Part of a small language model's weights: width 192, MLP 768 SwiGLU.
MLP neurons of a small language model. Each row is named by its layer, matrix (gate and up: input weights; down: output weights) and neuron, and shows model dimensions 64-191. Each number is 500 + 25 x the weight over its row's rms, rounded and kept within 0 to 999. Numbers have three digits each. A neuron's up and down rows have the sign that makes its largest values positive.
After each neuron's rows, "fires after" lists the tokens most often just before its 100 highest values on Wikipedia text that the model never trained on; "fires on" lists the tokens most often at its 100 highest values on Wikipedia text that the model never trained on.

L5.gate683:534523515477507520482466511522499477496486517482503474512515476489512468510515477498571537528529499487489463532469532532476488480473470519504485515525491471554505478483540488526490522521467501499464508524467469452541528502527456460532521527517509433502519516501480446537532535492530489484529522518530503511502496500526455499568515496521523499519517501543491487472475493478527505558536
L5.up683:565522486475475540536466500480511492531498494466548507509509523519442529471503533489475488528444495509504484511505519496463513480467496515483498502526459502458460472556533494482498508505495541475475516501519483495510554533493477533529509473500489467499493499475497521515513491534499480557527525477489480470487506509525472508518491545500510487500431495495479482534520530490507489534568
L5.down683:471509528483509478499503516535485498475513501541466510465498528481541514500519450506487490545541546506485468486469483490477459527528476464449472475504474530501532498486480505460499490518516488469528501515539510506496515482559519503504510554506492521534541514491526463490493509461515501478504502474517481514545484477453500531483484498460527570481509474457474506481513477505526503476524
fires after: " ", "_{", " N", " Del", " P", "19"
fires on: "i", "az", "ok", "l", "20", "hi"

L3.gate559:509474511514481519487475508550500525518520476449522541513514521500482490517527459523493508462474522491543505501517486520508501470495497495526468444478488446509483505563500501523478501474525475480481517492498485510488507466480495486515498485539493469491526508517560478531510482493504503500535507554485533526513523544467488543504513489486476477523497507511528463500510497494507542502575
L3.up559:505512476485522510492489514516509530509502481475547485502528512516449496476509467499478456507519508500469478480467511510507486503483514482486468507554502471527486505480484518475460497460518519535535520480477548457520497464543497557502478498473507525521503513490530498493451495460522523507512475503500482485472464539471503524489443526492479509490484515503505435474489537532476522545513
L3.down559:512533551515521514484503485490520518471530504468488507495464465497553515550520556500533481440505536466502495515539516496471442513534492503482513498493497530520485467534516486505523475557499472507498494476478445492512526533502488481496538482497523537502507473510473482514514480488462511521530496448487487480492481511490488495461483464476541515490518500501500511539507542490502485464504
fires after: " |", "8", "os", "9", "0", "6"
fires on: " |", " ", " (", "n", ";"

L6.gate287:487464542485516510495460487549490490516496499449482491548490487562502530527482488504507537490521535526517508503539505506499502517519508517528513494522509490543511458471565539530525514493504525573485490542503484547467528432495480523516492482496494507452521501489463499528470515453514498489518517503517543483469470494480506466527495507491510465548480515504516536500474515498497516501497
L6.up287:488457481491459544499486449490487458484503521501510492508514494506485487510489537489505519539484557542455499485466557522488487452504476474561487492488488506515480516514506483471507503496469520457479519522474562465493475506501481484513473512476487541514484500532512510510466516533488495501477506481491497491449512509499503495467512562539548523502501483498524474476503504515542530498481
L6.down287:485489480501536527476453468508505513493482493510487473510494507542504526512467500496524506512523527487519511492528482483505462479530467505491523493476510479520444495479509480505499520514458523459489489491483488468477493498492500474570462470535522517528498489516504499511484486481510515540521463537559530466481490494505486498432531523515527501494528500482455472523502538523494508492523
fires after: "0", " ", "1", "6", " States"
fires on: " |"

L3.gate137:503472505479486514507484482523423505493483518496494544514515491495531543554494474519496480498500556547539521527460462520474528548500479506486474490486532507547490487508527481488490512521510543469473481481507529438508537489454485522483464502511525538489498479494473529483478517518532523552477521477475567495470492530496491486494479539478527522531547528497484496468511519536517500451501
L3.up137:514431506499517503515517482488501528435506495446514489490512493477525503510501502502531482527530515501470522471532521476473487505477507502517531461490497466544502489506483480506497486471494514516479490518442510493537520409472459553516486503476517526500487503510501507519460464500509530511497482495489575458467448519522466504487489503497505483516483489477469457471496527484508480479504
L3.down137:444436464488494473493497457510445500521495497465510473537501487541487499515472547531532479496493523491477520513448503502479453502488511474523488490518516505514507503457515467506544519479486469519508497526486489482526474486528497553532454452501528472520474533503439466488532523513508508492508475484526500467525462502499481494503507488483488527506499503505525483500477492527534537476523
fires after: "0", "1", ")", " ", "6"
fires on: " |", ";"

L5.gate398:497551465519503479532498497526479468514484478502536553512529510467469513478495530511493507504524566469514514527499490452438508513496498518507559538496548525484499535500523466506513463486506477489452495508473483472473485514531483488487522490514527495535502515518515506475501509495473495494504469532515495487482489523496506529505529467490513503496497540486523429487492491518514507461487
L5.up398:472508507469447514464485475520515466501491466507510483485502465523518485470495463511512453481503482474515484527493485506476466512488538491495508529500515480489425485514478495439512564435531541543505479524475487504508492492486485483545496539493508479484532484496481487454514515455485528529538486506501528503528464443499534494494510501498496524483445514493502485527477467534461514511530
L5.down398:528517488471496522494492523503507501548512504521504510492499499504545536482476530481530491496481501449513498473533541499497505490498507511546492497472483505462448469499462544529481504497526457500480507498477507485458482501507469523486467509530503502476475483504529529469520491528500486510512497494520530525539509484459509500506484490477476507465529487527471492558496534527501501510448
fires after: " ", ",", " August", " c", " April", " cont"
fires on: " ", "18", "20", "ov", "ul", "19"

L5.gate426:522520486481485495504521477504534473529509492439466452474527468522520530514536479502492479533483509489469495468484508491532521490472540450512514491448487501500500487487463476517505507515489499505527492527490467516502501522503485503498559541516510509455490508524479533510516593455464544513536533477526467508490475492478536543544511471502481479484504552515533563486488460472521539518505
L5.up426:520541483489483516553467490486498550497529526501491435507521491489507510499520517496474503503515529512514481517503511553495523491452529550498533528486509523521525525513487495484518482534487512480457518499499526496485529516465449515492509495538501460504493500513558499514474523474494462511498518504447546480508479505490452509532521528475491502530485515450501485503452491523490490485489
L5.down426:529457516490521508518530479461527517549485500453488479541504497441517423468496494487490508492554525475513444506512492505488541509516479508544482471516492545456508538493491480502559486511523528520509476468488490541482505505514519498497496520525494513496491504533494452521514511507529497490469488479466479511485512481488524469480507539508483522471470518527530477528468492523480497490557
fires after: " there", " D", "There", " d", " There", " F"
fires on: " were", "all", "″N", " are", " is", "omin"

L5.gate612:507539513499454474534504539510474532568529510497500523486472487507498470514493495523492501570491515527487472471498499500471526509437507509474490519477534512506523458478451496515476485482509510491502445485504510491514496510487500540514481529505508495551467500512528484490514473505534512476492501454507481497486504551543483525502523513540511449517505496518485551487503507504477526466477
L5.up612:535493493521474483542526490514469496540592512507519527529513512522525496472498521519497489539488490505496481520502488454452527478463482508510477519483532504519541491493454520504505494484529515479486501510508524467528508511474509476506505517513454512496467540471504536478556518507526480492495531475498487473495498456520496510464530430499498452517529495534504524477458490533526502485492
L5.down612:487490524477511491506524508491470500518473524539487523510471485473476482479460526524503536495494498488483489486490451482478529522490484513554506468479519482481498490526513520515466501504485459523515483516506488542601490507513463512462509470464477462489480522522498478500509489459473531466451514515511478476536524509487452509532505472461508543493518477519497508460518497485489482475446
fires after: " M", " c", " N", " V", " C"
fires on: "em", "-", "ry", "ik", "iam", "ra"

L3.gate358:508532509521466490485496511449450507449500519464484472532538495493457529493492503514505502484479536533500487527493520516513473506529514448526508486467491489498515506484530533500488524464506523510508495506477531487497471537519505535517464471467512526561508521446509520512468455479519556516509465443480507484475518516495550490512522520494493472544506495478507479508495434468517503497479
L3.up358:507514492458519490487558465492474497492462437525530492515515520484564571489493543469511522484491533524493461498476519472476499511478488522528472523476485470515498515534465498493467480548528488510521487549517504484492488479508465551505491491493478524537485506549546521493464482516494523489480497505513515462526498473472510505536531534497483520501540507493515473496511531476491519551537
L3.down358:510477478562506511490497548483478522470537522481464489495483491516471460513460513506533477514491484519502516479505506516495492495499483464523566509487525505482511516461505545509482511490487506470513534469513514516491532523527500503481485486465483504551479490515496475530504489492521493522529459482489523504509472468514486504458531461487503477508486533491493451524533451497537495458431
fires after: " |", ".", "6", " DF", "0"
fires on: " |", " ", "0", "N", "SA"

L6.gate231:457494508494523531500487511494477511517523500525472479483482492500506507467468507478507515516530526546539515509519530520537515502534518532479522483528523490447499463514457529527461517501507540478503506534523538514506522504509502520514514479506501482504505504533511484529511500546478517492467528500532507543512443458519526508532524509484532504482488578515537566469451518442507523499500
L6.up231:471439506533486487497535505522500522518441489529483487498524454483475510481444537492517506499479559527510524556539485491500500484497505514489521492513526531531514497453490514501540466523551465492488538467499530492541502514481460516497521469510496478503530498482528530518494506531475490530492520492507473467516474489513508491517476533514540501486524558505474549452473513489497531489470
L6.down231:502470463472511490496510557512477486512504504485482497484486527515526451452513526480520492515519505492498494524522495446567502510544459502505501491474431482506475496533473554483465549525509551498533468497515503525514538503512498474505527478512448508527459484490519498511463494511472509465475526528486486509488475481491522489515528494485484493486440528523513511497486494451507491532502
fires after: " ", " M", " (", "–"
fires on: "19", "inn", "ron", "18"

L3.gate489:464543513486456520475514499507460550547509495521499501523493535482506554484509526497478517494506497506492536490522507489511473473511433488477527526499525530470523502507525500519489515480501484504497477497539501481483505477504493497498548490465509506480517542535521509511475510521455549487535511530527480474499503498483489506511494484536531478529477471520490428466487454567468520457509
L3.up489:492499543476466477484543488545535478504527529518472492537497492492498495514493512530489507448470503484528480495481459483446497517487487527487543516528506515456510507486503518489484506526462498506506537509530498517471523545497536524444490483462436467524491486485460543450525494497493467519510468543490460501513519478516484466490515499492468472483547525508454510543505528513502444519510
L3.down489:497562471541491518533461484461481499502471459504495513492446484480475510483495518463467495502481521491502520486497501519513490480508477472524483543469526534463447495470495531511496534475509475496535503514484517500493546450498501472487481565512514532500501529518480503513522479473504502509489538493496474523526487480491430500503509507530476504499453538569526502521473488494490496505485
fires after: " ", " v", " sim", " A", " (", " c"
fires on: "20", "ul", "j", "an", " |"

L6.gate153:548484542525473503470524444464502541491531477501532513550525523490481529481508500511498542514476521472501478467520506500554489477485502480574539537501507481489457501530520542495540513491491500532497487489567477506500432539537488518447511520475479521476481499458479476514483517533485525512466472530554519469485519506467497484480499506482486512466464475475505488512450478545465501485523
L6.up153:501482495481520509486510476503475515434480490501547491498495471539512472485491524490530524468515507461509535486514497485496501505486515477504545540506449507505541535535542545491526516493489515476514483524526530523505523522484450469535522496498522533506491496512490498468485482542524469490507495506513493535480494454542512494552505496519484506515486502486488522531471471516490492473514
L6.down153:483497503501488563503496481484492484465466512516526508420484515524506462494506439471505512496494498478513529502520498535511534464460486500514494522458523468502489498508527483528508499493522497497486553446510488501478515492499486503486469510504461531520546479515518502527463467490530461505490498501519500518494480518522485516527509524553489508452550502491499444579516507496513493495509
fires after: "|", " the", " |", "ification", " ", " |\n\n"
fires on: " ", " to", "|", " second", " |"

L5.gate766:500488442509506526529512480481507488485479477510474513510486458511504480557531497486511525525550514482488433502513496494491495449477520471511533511479481498543495521521551537526512535506521508535486501457481497482483457463506470469508520515508472454514543522504464501490518469477507447479520518509485513513505487498569463496482486511461513506494547471525487501474510512533518496506558
L5.up766:496482480500467494495518480506483503505516493518556504469515484509538511432488479488480512478520520479486486494463495573479514488463474479520535462479500493496481552513510517510492496507465523523462504470500515498502519512493501499479483462457459516479503485514457536496528536506565506548448473502506504465522527444478522508519526519504499475475481514469523506515515513477518481466491
L5.down766:502507498474468508513464491528493509505503470468485486490470485513527512537461535540520502518506489494486496521547485508522507480463520470473502456566480471545493481475489523503499538542520481482518524465485475488474519538516490500518539547443504508511472498489517486501497475546520486537468536491505560534452507484485540529513496450521533504505535502488490494462496502508483462494481
fires after: " on", ":", "On", " On", "|", " ("
fires on: "20", "00", " October", " February", " January", " December"

L5.gate715:501502499522474545523497483481482501498520484545519502495514477554538512474509514501536522494549534521512516510489464504507501502492535493497530487541517531506516512513468512501509484501512488477542540503477465522435490503484472472488508539495526494508484501502464525514453560490480516474502516508491492499494517545500517494495513564508457507505496502519493530510499475513478490515502
L5.up715:496503505475543521528463497464518552433488514508520495505486516509504491469502512460497526503433521522537475517507511514510467496531498484491528504535479534520504501481433528504531530494505515530481462511433516484478492524505506512535519468456505481516532515481486517495504527497467468522452534477495489481526458531497501544507506512520458470484444503447487533499497533495509496437515
L5.down715:496509489512514542497512474510488503473522493465493495500437519498538479464537542475481482527490508441541526511496522463516525508529483483469545524519480492475497480461505509492501493436490546520482452516448481505492455511484468517494511520513518479503529479498482533498487555547466498475498508514476536518515430523504486505476506484489513466490479522492481520458499520520488479476489
fires after: " ", " (", "–"
fires on: "19", "18", "17"

L3.gate399:482495520510518476516538431490519465499521493534454509530502446505528464528483467450486477509494517507447471488436526444528462486463506472540505476486512490521527506503511542482475482485506505466490529516490513461499491486534498532497481515498529544503493541471494543494501570492506543496543489451499482500521509503519529457496537530494492489524491461492506549512488505493443486513533
L3.up399:540526465484522484514494530506489456488516515538523538530455472525544489465500487548477497503522554463529495474515453480493536504463478482463524467477489516531512516562493530496511511563502495481480478507469516512525508522486517483520475520516481478525484534496522462501523490500535513527515495498522483540497493543543507479484560496559494484477504485515501475491497501485461490460505
L3.down399:453467486518480504496468491531485556513476493486495461517503528510473488505497471466476538566492494503490497490514490453474508517463520536508501551494517526465505522519482485505458514523509481502486529505508508517511510542492524454484478467493481483532518496515502470507505477490511502516521514456521506552536505479516543474553463478537537522496484556479522520495507453488513483491504
fires after: " |", "O", " ", "anc"
fires on: " ", "0", "ne", "he", " he"

L5.gate345:516478538506518476475492468489473505475484470503530489517449453515537478472482521515500511505534489477508499533482504505472492490499507544515517480503498532480507505527542543502504442491533521494468481528503492482555476478518521472510475489503487461497500480508523496505513552570502502524517493495482510504452541431535493519525476486522529492497521502521489564503492495452489521542459
L5.up345:536503532470529475504529480464511507513486571489505485484448507488485494513481486533521449517510499495513502489493487505536462479500519468488451508522504513486528486559508544478516495533539486455466487483480518508480480530504480479482500480469511483515520559454488501448529522483537516505479488449512487495508514536499469488527493485496503506532504506476486510488511507539505541453478
L5.down345:531513511510547453467485459502482462499474494482455475493495465499475477487481515515509514487532477495465524497436508506501471453487501514497439479506498509499542491502508534487486509473505475483500505491536491494495431477536528477448490498503495470494501498481503470423507554495508488522477490473541487517498533518519466468489475483462502510506537489495469551469501532511506506467464
fires after: "|", " All", "\n", " I", " Al", "ib"
fires on: " ", "-", "ic", "'", "li"

L6.gate745:477496484473511472496518440512521528564503489446493503486485524516529463489497509484502486493484501444485450479490512544490510514518530522513499476504486503473538549557470529495460503505509476475494427463520512492529496475528543492503471519456519486503508504472514492515467491516571525479549483535490502513498515444494489482512476506488519484511503459515486478496490477486517497523531
L6.up745:497514521489500489510517486465484533477499521526468542437526534493510540502518476509492486524487563484478516547518544493511490494507475467471508458496506481519471496512465513502503512513518513509517524454486559505484543543503533512541469521487496467516516482498469554531517460507482462484488485507515511515507491530474428494501507478506507491492527503497499488492524518535532550524498
L6.down745:463507523493478512446504488484509501488520521545466486505486496509528488479493446516463526491491507462471511474489509484506509512497524537477491520494521530481506480502502500477475511498490513451540487513526514447527504521537520456478517495501474486494543483469520510448509486510522501483528475540511502517494471497549488507494500471511512487538504483522547541479496482488504527462478
fires after: " |", "\n", ".\n\n", ")\n", " m", " Syn"
fires on: "-", " ", "==", "ic", "ony", " sl"

L5.gate145:491491554517488462511455492459509524519522482527548521501538473489501531484465505454492471524506464476511475489445535511511488511474485484473532513562536488546490484518524517528502505499534451480545459481443473500497504485470483496502526506475513493503529548507498504493521531529511498452479503502484501448518527509487494485525520519500480525475498490501502542473512507495503503529505
L5.up145:521530492481497486497451474450531566508504506491514518498487466530504501447501490487494500492475515507513492466470492489486486510479489501492494512500506526498499517507550489540551541476442524472496504507462468509505500464486507510524501467505455491490497531504476535506530491483528515486476528516504480522462514519463536530463460477501499482480536509501460492484483523501500511501506
L5.down145:498489495462482515482468447523482496495492499503486505517445452510491515476457482504514519509490498528472522515483488546466515467482491501484494494515522482479488476487520486541532498508529512527498501475492525494485554551515446511505510503487524510493507525514497462482494469494511525480461517484483525484515495510489486526494501439544456493502462502497518441533458517457484495525523
fires after: " ", "–", " (", "-"
fires on: "20", "19", "2", "7", "5"

L3.gate160:498472490496505517501486524547550527491505531515507484524537483471516500528510496518494530468476512521524501492482479458490538496504480496530530479450538505500488486513507535468495505509482513452509468517494502478457484518485540515487490504507533524478504470481506499489493513484529502460499513493517450520524507490485488542514506499486539503453500544504543458501508515507506496449501
L3.up160:539464487516478522518502489524549513477521489522470510513521497479481492489519504520508569516499527519473486459479466459532531508471519498515497525498507511465479520530498504482489512479458502481455476519462510492534566460480474462507491510503511501504477525455520463474548517510536487526499566539481460511503509489492483533523494495506470475453506521517538499483474507501507502482487
L3.down160:476542512476494525515471486477514507489488467492492521490484496493483501544485527496537496480495457509490462564482512497512485513481474478514467473459494513495492505535497531499495477490459505551488475552490505481510526494520517491513530529453503515479515505513504472493507415499486484525500500566497491520513534499547504496446508519447533512488499529514487463497504473491482468480535
fires after: "1", "2", "0", "3", " Sc", " |"
fires on: "–", ",", " ", "n"

L5.gate27:513512503511495511493464469498526488522507480506427479528537539481502492550502497532544485502507513540492473485495483490483530472529494490498533457498513494512501525500499492522553505472469544513526423529428482464519510503473502549474481506505518541510512510506465503494505536475507515513537511491497556490475466517512475517465534521509534497542536514530499515497510515490473492503540
L5.up27:484491496527523535539503492483518490499495534493491522503557527513503470478513500489488499507448532483504528502525531498490490473477467519533520474541496464492485493487468514532562525501453475479487493499540508523502504511484510517480529518517490486488521512476503527476532534498458458546519495483494482494438532560541530475507528516511472483510556467544522521461484518503497463507471
L5.down27:438502474509532498520532538505512491474498511520488516520548508510499467496500516486463475528471527551530478498507515507509514531534491528515509486539529496506531534480471538476508514492504466515456511550503517507470478484474497496480488546480453484503536509527489485527488527478510478504496534504488501461457556490499498539487471506505466539486511531499463468460496507463451482479528
fires after: " ", ")", ";", "0"
fires on: " |"

L5.gate717:473478475490497511533485515500486493529484511475465504517505520507539540465544532504455534501477524504537515460508490507514520487521503486503501500541514510526504494494516491486496527510526535505508525523509508434482526502484545533497534434491484503505508491504472527468498541534489489474522489576487518480463529495471523451561460516485463502486508492512507517527476467502516470535519
L5.up717:512513464510472517497528524459489464506517540485495508496449499494536530501468532524522528544452543482478487489509478490503472441541466502507490510528486485482508535517460496502479478532497514535470484497520484459480501499527482505465436503458462521526523503517479498500486520483488426554512482588512514496468485459481469512449501527492476493499498479505505497490562519488488526508502
L5.down717:505515553539495516476490497462524484503492481465539528516498537491511494481531488516496501502499473498459531494480504547545467487481476514548513506466542512529472493521530530451585500487445529526516492519498486466471497500483499488431528454508519468444515494447500503486531501498514497493524485496506522528523509519514489499515503505497500486494516471511490497459473461519569509533532
fires after: " ", " |", "2", " A", " co", "-"
fires on: " ", "17", "19", "ff", "18", " ("

L3.gate437:502482498497520546478540550530493523505466459496493526505520495481504467543522517456462546549472491500447485506471516519483480476462533493488492522478513508465530492467486527466463503479511496505534441459477492525523496490543510484504511525521497505492502490515488472507504482484519500454515535482491528517507527557505424480533510503496488509503488503541504508538543502517547502504536
L3.up437:457522509483491464476515518433529534518519514532466499522482517489521510504480515520541478531479540518500497439472495483475490513481506502501496516510535482461499488533525539533463457494463495445497493564550528508545489501481520518506472526481534494516489529507519499493484479456470533491491513562520487484525507474498436507499515452510505452509499466513477474508508488512477502531469
L3.down437:508486532466514491455473493493529524497535478489494495546533497466536496532487481500517508501518511518465511466488515547497513491487540495483484471479511520457489528483466508539470470490476500492501547527502511483534476481467534513519474435485508465492489491500469494550489497507532500480533515482527488489534498498506514513510492501496500476487471427484464470479487477548451503509485
fires after: "\n", ".\n\n", ")\n", " |\n\n", ";\n", "\n\n"
fires on: "-", "=="

L5.gate416:481517504449483490451498535487534541528434520486493466493469490546545487498512428518473531513533527491526504503496486474500502513535526505501499518490482525487514526559493487510507455476547503481482500532464518511494467518515509506534502517474482460519464529461513511514476484482474477473476510568477484513495514497540498506484495514475506530488495469516470528536504468497442476518511
L5.up416:504478481528503491471545488501504525501509526522496517514495512493559528501495506514523478497505538510527475505452500465480530439491499550462490469485453444487464510514556508511471536483503482505516544468487482494487508480465496499488474492537497503473473504502482511466560519524505475520523469474509463533509481514500503495511495531542529480461479480494505519474450478511506459517488
L5.down416:503481497507482512492532467525520510513513488509515460470487507483486520488508455511509497501492533468472506502498500538541460493498503507552500504516492463501507470473501545476523491511530527521510481508436511497467488491533500511461499505494504521477521471470509500489463486498498433535483509512507495489498458491544498523484507519470541501502552501512506610509509507485475530512457
fires after: " |", " (", "-", ":", " "
fires on: " ", "E", " D", "D", " (", ":"

L3.gate609:480529494587480493443521545473493511482500515471496539508527503522513477503479476532556475485488523499495485481478487508528477485509554523481491475491510503466493484545520537483525509474489507500496518525497478525485489469477475525518505506514491502469455497474452516485457539462533463502472514440503489550532521506462472485516497480429483440494489477496507553514481476481532487527470
L3.up609:545500557493504478496514486485540524504507489503444520525450504495503463505498516515522460504474484504480509482497502451521485459523553450543467474519493508482502531562448541483466480486517529481523537522478507515493497455535510474494548532524511467486499520504483522517519520478490490465448482497474444484477536490488542492501493456493499479529499503496528520518478480529496509481492
L3.down609:489492519510466498495462496462504536500486489513534489493497489505504484487489505484552476529536537517508458454486491508511491522528484483491517490508504497498514503474511470527540542454472498503447511535502501538514497501499464468477503507484551512456519503478514492500487478494473517524503505532509502495494475528541425475538493469509497506487502511556481557506495488462532481487480
fires after: " |", " equ", "."
fires on: " ", "ign", "ip", "ation", " |"

L3.gate490:510524541535493480488451482450522524524457486475517545519498492483541494552463473477446531505518520488487465497514472516464542444454461519464529516511505522505520458500483510490485475500532507529501501521529516486479469498528500477512538494531488508502500503517447459497535511529523499481541449538505502545496492482505506486486460463485531498487543494492502494479522512488533475496481
L3.up490:523522498480499505493491471465511514488450472485529492468530446502486526488474516469499526482516518461507534515539528477507542531454552515454473503519523515537498518506482491522550516476499507511470492503509501498463480494544504483532511500484508475511510581513495521522513504517542500477477467529494515512543554544498472459491520506481501465505541488513543528458508485519508494479449
L3.down490:462542503478505482483478489539529483474543491511489473485439523545506476502485470567522506460510517493501494475480456490437495513556496523465528499509520496476546477451512492496520535517522490486497510487477487491547490470473553487524507476487473473473506490532493492472477494494488517500505499498496515481469456509503460507525504472497503498533484487500487436505502512500486513550504
fires after: " (", " ", " on", " over", " in", "On"
fires on: " ", "20"

L3.gate491:489493497520502510482467514546451500500502468462478479554457490482508534457497458450538538529516490504502435512508512513480514474482513498526457517486490513473564496471512486523522499489470465531490458535497523503477511518533496524529502511521501551517487483504520525534489463482505503472556512510540528485489513504493536516521502502432539492510521489497507465509495508494515477484460
L3.up491:534504513526531491511509484487516533517511522496521470509496496492490513507505512498532500540493518542501450449485472523471484499478488490502477506523494514477471478515476481473482435453488532480527542496506500521449449477506530441456477481504516536513531432504507475486559516523511493561512494512485484505522479484486539492507474533504509513510474494482496504495522496461484498497491
L3.down491:446479480507505477485486503503492464468481503501530423545478494513484540523504510523502498490489486499529528489483482490527522525530557507514490514491540463499514539461433519509519499487522494524507524510457513477506474515455487531523508547479502499511492524501533481499522486533570530507492522530546453496540555489476506517492498488488514493456479497499502514494478528498524517495502
fires after: " R", " S", "tr", " p"
fires on: "our", "ack", "ou", "ang", "it", "out"

L3.gate558:511491507498464470521508486513476502498505521503444471489465500469489493484492450497489501533490532525510467494444500515555540502502441456536518471469469508499494501477469536522560507516520499507503484466554466505548511477517511465476500521510519475490479516492462475477527544509477463457487495531480529528491491512513516500476511500484511513477466493499506489507489524514500482479525
L3.up558:499494504505447502466453477487543536494502505504506491473469548481485489480498481545549458524500526528489484512461461463490489478487468485522474445486479471503510454481496554482538511516492500478455489496513463474513494434482519482489504544495507487484498472514513534464498499497526519488501509507472521543517478499483512531456507513486527490497456511511543533498471490471465490508474
L3.down558:455531512521498507473544526496492547508502489542480489514487470513499471495508469476457521492487482476521522531523548518502477485487499486502454505458528509472465530475549456531509452488488508520513510506504512496510526497470492526514539520451487529511506510482466536495480500548493537454486478510509499465504471503515505536534501509507492481453510507530449431501484538472506494482514
fires after: "1", " |", " ", "4", "2", "0"
fires on: ",", " ", " |", "0", "s"

L5.gate256:482489534508491484474502542486512526495504500450478504483519527497501488490505480513512542522510517549468520555489506488471480510468488517498500498464537542532493524570521531506570466525471501544476467510490509517501504488476515485477527530500488490494529495497459520476489496504513517509533505512501480495438514487477473529521500494494492491493480486490504569474481503568517480512478
L5.up256:525529520452470526520494530463540478507532489543473490497503537515542452518491502503491492497518447548519525477468496499489512495548526480545490504468530535494498486524493454522525510500488490479525483489490498493537479480492489475518502508507519475468517546523483503493494523499506510524498490529500506525476456496527468425522549439510520488501462496492510490510425497539483521498483
L5.down256:539493479471508508547451553503508464506554495498470471515496502543510484525493484482496482464507472510522491517494462459508486522556483495477500486486517484508498525505492531500498511490531505541476483538464506500507479497503552515500529511503469499495506483506525487489478511512519509489473475496567482511544503523473483481487578459479479493547549531482496513527483479520465512498494
fires after: " ", " c", " C", " with"
fires on: " |", "d", "ust", "ra"

L6.gate264:485499546523505512530501435499473498481446462515475496521488492538482529502478517480451529505492450477477470510443490509507515507478493564481487537525501502464524503515510496482483543469541521508531476481506487506477542572484530542505534496507452473518528548509498513509472529526520494498490520471501489501514517509528508495442500522473524515469490519546487520492528466506496489470478
L6.up264:474504490518545536501547559500491530483458471539507487538501503565541486439464500512498498528509460501472481519509496491488535465487523476490486524442482444482508504508507528519465502512545508506480518469529513516500517535529510488507527489511503496474496476495522495477531492472501457561480527503476506478507500483567491514532495488509497478513443499500525536502489489501477468531450
L6.down264:502529478511505508491508548500503510475462509560487481541508505483488543517489512485518497497522483469483518560477487505483462507497474513522492537504447494512445489554474556518561500501458512491479506520502488473510469481522480504520515489541473510523522508477495506537529512503523523506483497510477504476533441511479476473520518533527513493463478486470491579496472509482518482518475
fires after: " ", "–"
fires on: "19"

L3.gate208:497484467527512460479481500506498528469566490488526524468531547496506489486492464530490471503477525479562500493513524522487462462494517479523540535531504446512485541504458443489505474521468488482554479453519547514567521517508528485519505468502470500498486547498521486471497480494544548502490501461536503490467479504508531499494497464517470486513490482506495532505510463516531502470478
L3.up208:473525504511508498498472485506512531448478493469481478532481536490546481492512495470475504509505552474492531487491491529490460525479490490470490530483479464525501474486486486484477488530501477482552495462563518472496514450496490512496440512518508478462481509482511506550487496533513501512479476529525493495497515533488509505499539538482503534512499499501590526469494482512480455460487
L3.down208:500479478511473469495488538467547515486532485512540555448508484519484491514472495541470515451498446494554494519508466485523476487562505465477495540543515503503508532525505496490520509497468501489520504464494459510533499526485513493520507532480501462512534485475554513500480494504529506530523483497531449495529471476455518445539517513520474543526503522462536503486480508492556463477507
fires after: " g", " le", " G", " F", " c"
fires on: "ert", "x", "a", "as", "ym"